MLP neurons of a small language model. Each row is named by its layer, matrix (gate and up: input weights; down: output weights) and neuron, and shows model dimensions 96-159. Each number is 128 + 32 x the weight over its row's rms, rounded and kept within 0 to 255. A neuron's up and down rows have the sign that makes its largest values positive.
After each neuron's rows, "fires on" lists the tokens most often at its 100 highest values on Wikipedia text that the model never trained on.

L2.gate206 [117 114 210 111  81 182 111  94 120 165 183 130 140 114  84 131 146 108 159 136 113 112 134 137 103 124 140 134  88 147 116 108  72  94 157  69 150 166 150 159 145 124 115 195  69 127 115  91 145 123 158 175 107  90 102 158 141 110  77 141 141 110 119 144]
L2.up206 [ 93 128 171 118  77 179  95 122 147 179 142 149  77  80 132 148 142 121 162 118 138 138  90 105 145 135 156 169  87 140 159  95 111  90 149  63 138 113 135 124 137 104 103 120  96 163  90 125 125 143 135 179  86 104 169 129 123 109  76 110 128 104 132 130]
L2.down206 [113 112 131 151 173 158 154 141 102 139 143 205 111 149  43  77 153 184 131 135  83 102 145 161 121 141 169 146 123 130 156 131 163 143 154 154 144 100 132 125 137 112 188  71 107 156 151 208  98 131 190 173  92 174 170 140 153 194 136 121 107 128  93 135]
fires on: "y ", "al ", "ass", "Ass", "0 ", "t "

L2.gate208 [123 121 151 113 167 196 114  76 113 158 135  82 110 132  69 140 146 211  47 156 118 143 163 101 113 110 108 117 173 145  93 123 141 128 189 104  85 133  96 126  92  88 113  65 125 107 116  83  73 113  80 132 177 142 140 134 142  75 132 115 142 171 133 160]
L2.up208 [115 107 148  96 139 151 150 109  71 116  88  60 125  76 108  88  93 187  72 175  73 158 148 105 119 153 102 161 150 156 115  98  90 133 145 133 125 119 107 109 119 123  73  72 143  60  83 154 138 148 124 145  92 131 123 122  86 119 160  77 126 131 105 157]
L2.down208 [145  93  73  88 140 165 110  80 135 107 126 109 165 155  70 113  59 126  82 144  90 130 151 113 121  82  95 101 165 157 106 169 152 146 122 189 139 150  94 142 185  85 109 100 132  35 111 113 148 114 123 167 100 149  96  94 196 120 143  62 156  91  79 121]
fires on: "ell", "ill", "Park", "Mill", "ild", "ew"

L2.gate378 [114 110 136 144 186 159 171 107 107 122  47 119 181 159 117 202 136 123 155 161 156 157 140 168  94 124 171 186 114 134 193 164 129  88 177  83 168 136 142 139 144 159  99 111 140 158  66 129  92 123 141 143 173 132 122 142 112 188  98 141 107 148 157 153]
L2.up378 [132 145 145 162 182 127 139 116 146  78 100 146 181 155 142 196 138  89  88 187  71 135 109 139 108  82 127 163 140 140 174 134 104  99 154 158 203 141  75 194  88 158 114 121 191 137  89 119 162 116 146 120 169 165 159  94  70 153 166 109 151 127 117 173]
L2.down378 [ 69 121 166 155 158 120 121  99 162 103 126 110 139  75 134 111 108 138 112  87  92 122 132 143 125 103 151 150 190 101 180 110 167 111  96 139 174 152 140 129 122  91  94 135 136 139 143 119 203  76 108 104  92 174 122 105  77 147 135  85 195 129 105 131]
fires on: "ing ", "e", "of ", "1 ", "2 ", "ed"

L2.gate384 [ 60 123 116 151 146 102  97 132 101 183 114 130 132 133 131 140 161 154 109 116 163 180 168 161 171 162 121 208 137 166 155 179 191 167 135 129 155 163 130 125 123 135  38  94  99 107 146 108 129 150 180 188 133 116  89 141  48 141 125 141 106 169 168  81]
L2.up384 [ 75 105 119 126 152 115 102 138 136 142 162 160 136 144 156 117  73 157 126 154  93 145 146 166 126 124 124 152 133 110 211 147 137 125 107 149 112 111 123 116 106 120 104 109 111 168 176 122 123 100 175 130 129 136 143 106 103 161 177 118 114  75 115  79]
L2.down384 [101  56 134 165 148 163 115 163 119 149 128  99 150 131 148  98  54 184 115 101 132 142 152 114  81 149  37 142 129 101 166 117 142 138 134 131 135 155 153  86 112  79  86 117 119 146 130 140 185 162 154 110 109 111 114 138 128  99 125 125 108 103 100 106]
fires on: "O", "El"

L2.gate674 [125  33 187  92 131  82 145 142 150 108  76  98 162 184 134 128 104 157 119 100  89 130 103 120 160  94 175 135 142 153 168   4 128  94 169 109 121 143 143 132 150  93 136 116 121 140  47 171 143 151 173 125 107 105 198  90 101 118 111 146  95 142  97  73]
L2.up674 [128  91 175 110 165  84 160 116 148  96 110 122 142 170 123 146 103 137 156  60  75 113 149 130 155  87 193  98 141 150 176  53 115 150 201 119 151 143 167 136 125  78 111 103 134 134  38 183 132 147 175 125 142 122 183  99 106 101 119 154 108 144  72  90]
L2.down674 [ 91  91 100  98 131  91 180 102 121 102 147 127 128 127 128 124 105 153 142 116  75  83  72 161 121  81 149 107  95 164 111 118 147 168 136 129 175 124 111 170 169  99 126 162 148 182 157 160 145 138 126 139 134 126 157  73 123 100 116  98  94 100 129  53]
fires on: "sp", "—", "-", "–"

L3.gate172 [119 176  92 166 118 117 177 114 132 140 123  99 157 147 124 148 162 117 127 145 129 124 194 171  93 149 149 158 126 157 148  70 106 145 166 112 131 212 129 154 176  72 132  89 121  83 173  84 109  95  80  94 116 157 165 174  61 139 139 152 146 131  93 104]
L3.up172 [ 84 150 127 158  93 118 171 118 138 136 143 139 132 160 136 133 169  78 139 152 143 131 148 138 100 114 147 129 102 132 120 123  97 148 152 101 136 201 136 165 157  57 156  93 135  85 128  75  94  80 107  76 107 114 192 136  62 160 142 160 187 157 111 105]
L3.down172 [123 109 164 119  77 129 191  76 211 151 159 140 141 165 108  73 160 132 139 120  61 106 118 197  97 188 189 139 149 190 179 103 150 166 139 103  94 141 120 112 140  97  82  98 156 104  89  93  76 118 122 191  95 135 143 121  89 106 160 176 136 107 156  79]
fires on: "ing ", "ed ", "ved ", "up ", "aged ", "es "

L3.gate627 [119 110 164  61 117 137 125 114 130 128  97 155 104 146 127 177 172 149 151 212 140 123  99 107 137  98 162 123 109 166 112 119 114 131 191 152 156 103 129 143  98  96 196  87 187 125 139 171 159 113 150  69 132 133 112 116 112 178 109 119 119 175 148 158]
L3.up627 [ 89 175 143  91 108 131  42 112 126 126  99 179 144 130 146 184 140 159 159 144 123 117  75 155 113 146 109 156  71 138 108 146 152 145 163 137 176  91 121 170 122 113 193 115 143 151 142 131 134 147 160 103 143 137 115 140 112 125 135 125 157 207 146 120]
L3.down627 [132 111 124  69 140 111 132 114 138  84  85 137 158 119  67 153 141 157 170 164  91 105 101 142 114 156 121 177 119 164 123 106 128 186 185 134 158  96  75 176 163 158 146 185 151 140 156 144  84  83  87 121 166 107 142 102 149 134 127  75 127 188 140 153]
fires on: "re", ".", "i", "ste", "ine"

L2.gate352 [181 130 152 104 124 119 146 121 136 106  99  67 191 171 137 128 115 130 184 134 137 129 108 133 143 106 129 153 133  92 117  95 107 102 138 142 176 133 189 143  99  79 171  61 135 125 121 106 151 112 133 174 184 126 108  94 162 100  85 153  28 129 105 144]
L2.up352 [158  99  93 100 104 124 162 114 130 125 107 109 191 163 101 146 144 147 171 113 108 133 131 126 144 116 124 132 117  74 129 101  75 119 152  96 188 141 200 142  84  84 180  78 136 125 130 131 112 146 135 149 187 159 113  85 138 111  72 132  79 139  95 150]
L2.down352 [144 117 150 115 114  68 139 124 141  83 103 153 145  94 123 127  97 150 154 145 133  69  72 148 115 138  92 146 183 138 122 131 180 146 105 152 158 127 138 134 128 144 115 131 157  62 172 106 155 128 137 187 133 134 157  85 150  70 100  93 127  97 164 132]
fires on: "/", ".", "—", "-", "[", "* "

L2.gate81 [130 136 145  98 174 136 169 114 101 124 108  88 142  91 125 103 166 103  87 139 167  92 184 169 108  81  26 162 108 196 142 128 126 187 154 162 136 114  83 147 139 137 133  57 191  59 178 114 121 161 151  96 131 131 166 165 141 159 123  46 148 145 170  78]
L2.up81 [101  59 112 141 188 112 201 104 108  97 119 125 156 128 111 146  87 108 174 154 142 171 171 128 119  45 169 166 184 134 102 157  90 149 160  54 144 110 140 151  98 123 145  92 152 124 142 149 133 129 164 138  85 123  58 129 105 163 136  78 133 182 152 134]
L2.down81 [128 105  89 133 210 156 166 126  93 118 114  78 170 152 132 159 145 149  97 133 165 133 169 119 104  77 110 172 105 229 166 176 135 151 119  79 101  79 144 165 116 103 146 143 129 112 161 128 107 130 212 140 123 120 126 166 144 162 150  78 160 155 128 150]
fires on: "2", "ell", "og", "ill", "Bill"

L2.gate119 [130  88 109 152 143 173 115 196 135 188 135  75  77 167 143 168 119 147 187 127 105 128  98 128 161 193 131 164 144 107 193  54 126 119 146  94 124 138 145  94 166 114 175 118 139 131  99 140 135 117 125 134 161 120 122 115 158 125 142  69 132 128 101 190]
L2.up119 [118  60 124 166  99 203 108 175 145 191 141  53  61 142 133 150  96 152 170 126  97 131 109  99 145 187 118 153 147 127 169  68 132 102 158 110 143 138 170 114 156  98 177 120 137 151 122 139 165 124 159 140 122 117 148 114 213 140 140  97 143 149 137 178]
L2.down119 [146 121 147 151 132 138 121 146 124 116  96 158  84 129 142 128  98 109 162  63 121 100  93 116  94 132  99 157  91 169 173  82 178 106 107  87 149 147 166  95 137  85  81 104 146 141 103 174 139  95 152 114 142 152 126  87  82 129 164 136 166 132  63 104]
fires on: "ad", "head", "tw", "super", "nov"

L3.gate83 [ 63 108 147 135 182 150 105 145 161  92 134 165 159  44 139 105  72 147 105 113  82 176 111  43 124 171 171  68 119 122 191  81 165 116 147 133 105 164 142  95 123 127 190 147 140 175 126 108 141  79  99 140 120 131 144  95  97 187 158 125 148 174 140 147]
L3.up83 [159 148 184  89  70 130 121 118 130  88 108 149 108  82 122 124  95 130  95 119 107 141  80 172 170 139 124 178 125 179 147 146  93  85 112 147 109  73 132 107 124 145 111  69 200  99 104  83  96 120 143  87 152 101 169  38 130 103  59 122 176 122 163  90]
L3.down83 [138 143 130 109 134 137 102 193 120 114 144 104  95  95 117 135  80 110 125 116 178 140 157 188 144 164 157 140 138 194 119 141 103 146 119 107 132 175 148  86  72 182 174 216 116 128 151 140 131 168  68 147 123  68 144  97 107 140 109 103 125 141  95 123]
fires on: "z", "w", "n", "ad", "and"

L3.gate327 [130 156 128 124  78 174 137 137 131 126 112 143  91 155 105 180  78 152  40 154 147 144 148 157 208  79 177 147 150 131  80 101 171 126 106 103 154  85 137 132 161 125 121 121 169 110 166 187  80 103 106  96 120 105 139 137 134  77 161  92  91 122 107  91]
L3.up327 [ 70 171 188 124 162 143 152 103 139 128  70  65 103 128 118 117  93 150  58 154 174 136 183 161 180 115 206 172 141 121 115 138 141 165  88 119 142 141 110 133 167 139 135 125 132 107 149 176  35 102  87 137 117 158 124 139 144 149  99 134 104 165 127 117]
L3.down327 [ 88 122 118 112 117 167 111 102 158 116 135  88  91 119  78 105 133 154  68 145 121 137 122 176 176 120 147 161 126 122 134 165 185 181  86  75 209 146 119 103 117  93  57  97 153 146 164 189 123 100  90 169 106 215 113 162 185 124 178 121 113 131  77 164]
fires on: "/", ".", "ok", "loc", "anim", "od"

L2.gate351 [169 116 117 202 133 163 134 125 130 132 134 163  75 147 158 149 153  89 140 160 120 179 137  63 134 143 115 148  74 172 109 101 165 110 165  71 146 143 132 169 187 105 120 104  99  77 163 100 187  98 116  80 113 134 109 121 130 138 130 158 135 108 138 184]
L2.up351 [102 114  91 143 119 118 127 129 159 108  87 113 128 126 118  93 170 107 163 133 152 156 105  96 123 119 125  53  96 134 107 169 178 154 160 121 148 158 108 159 233  99 147 126  28 119 129 129 142 103 186 107 188  52  85 163  91 109 124 105 188 131 193 159]
L2.down351 [133  94 157 106 156 167 149 110 102 116 166 182 147 200  82 137 128 148  99 159 123 114 206 126 113 137 188 163 167 156 144 147 137 156 151 152 159 123 153 117  78  93  88 152 139 130  62  89 103 139 134  75  64 168 179 118 197  96 161 159 150 160  42 119]
fires on: "ef", "ey ", "eb", "ant", "all ", "ative "

L3.gate483 [151 143 163 154 178 139 148 131 106 160 128 100 125 123 127 144 131 101 151 169 149 137 140 112  88  87 129  67 120 120 101  80  87 124 130 125 146 140 158 204 125  71 145 137 150 160 122 152 180 134 211 137  99 129 134  91 122 136  81 125  81  94 177 132]
L3.up483 [119 138 104 176 117 188 163 110 133  90 162 147 113 111 137 109 144 142 125 112 142 108 159 136 180 138 187 122  88 138 107  79 137 103 120 110 164  92 150 129 165 121 224 129 124 112 158 107 127 156 126 159 106 142 141 131 130  88 151 121 148 141 103 121]
L3.down483 [128 136 165 140 146 138 132  90 104 131  83 119  53 105 113 130 108 111 201 124 171 138 115 128 171 146 151  70 105 136 125 112  94 124  61 122 142 121 183 152 148 154 163 121 186 103 194 159 144 202 121 118 107  96 102 191 124 153 160 133 101  93  47 139]
fires on: "emb", "ass", "Ass", "end", "amb", "imp"

L2.gate610 [ 72 103 127 163 115 143 132 138 152 121 174 109 152 123  77 187  80 127 155 155 105 143 101 171 141  58 179 165  85 175 200 171 165 131 100 178 132 149 118 145 130 158 150  61 111  67 126 117 183 167 125 134  60 153 110 155 115 114 117 113 110 146 175 103]
L2.up610 [140 140 137 122 132 111 173  86 115 141 104  78 182 154 124 102  89 141 142 128 135 137  83 158 147 116 123 140  81 131 172 192 111 163 143 214 108  90 155  86  94 111 160  97 113 144 131  65 142 150 153 170 131 178 138 103 127 108 154 127 155  84 109  87]
L2.down610 [132 128 125 109 135 128 149 119 173 133 100  91 171 132 119 124  72 114 158 124 102 125 108 184 148  53 124 130 137 240 162 167 129 128 100 141 136 141 112 100  98 107 152 117  46 118 143 103 135 115 111 114 102 161 110 141  92  91 147 147  80 152  93 143]
fires on: "Ed", "ed", "El", "el", "ser"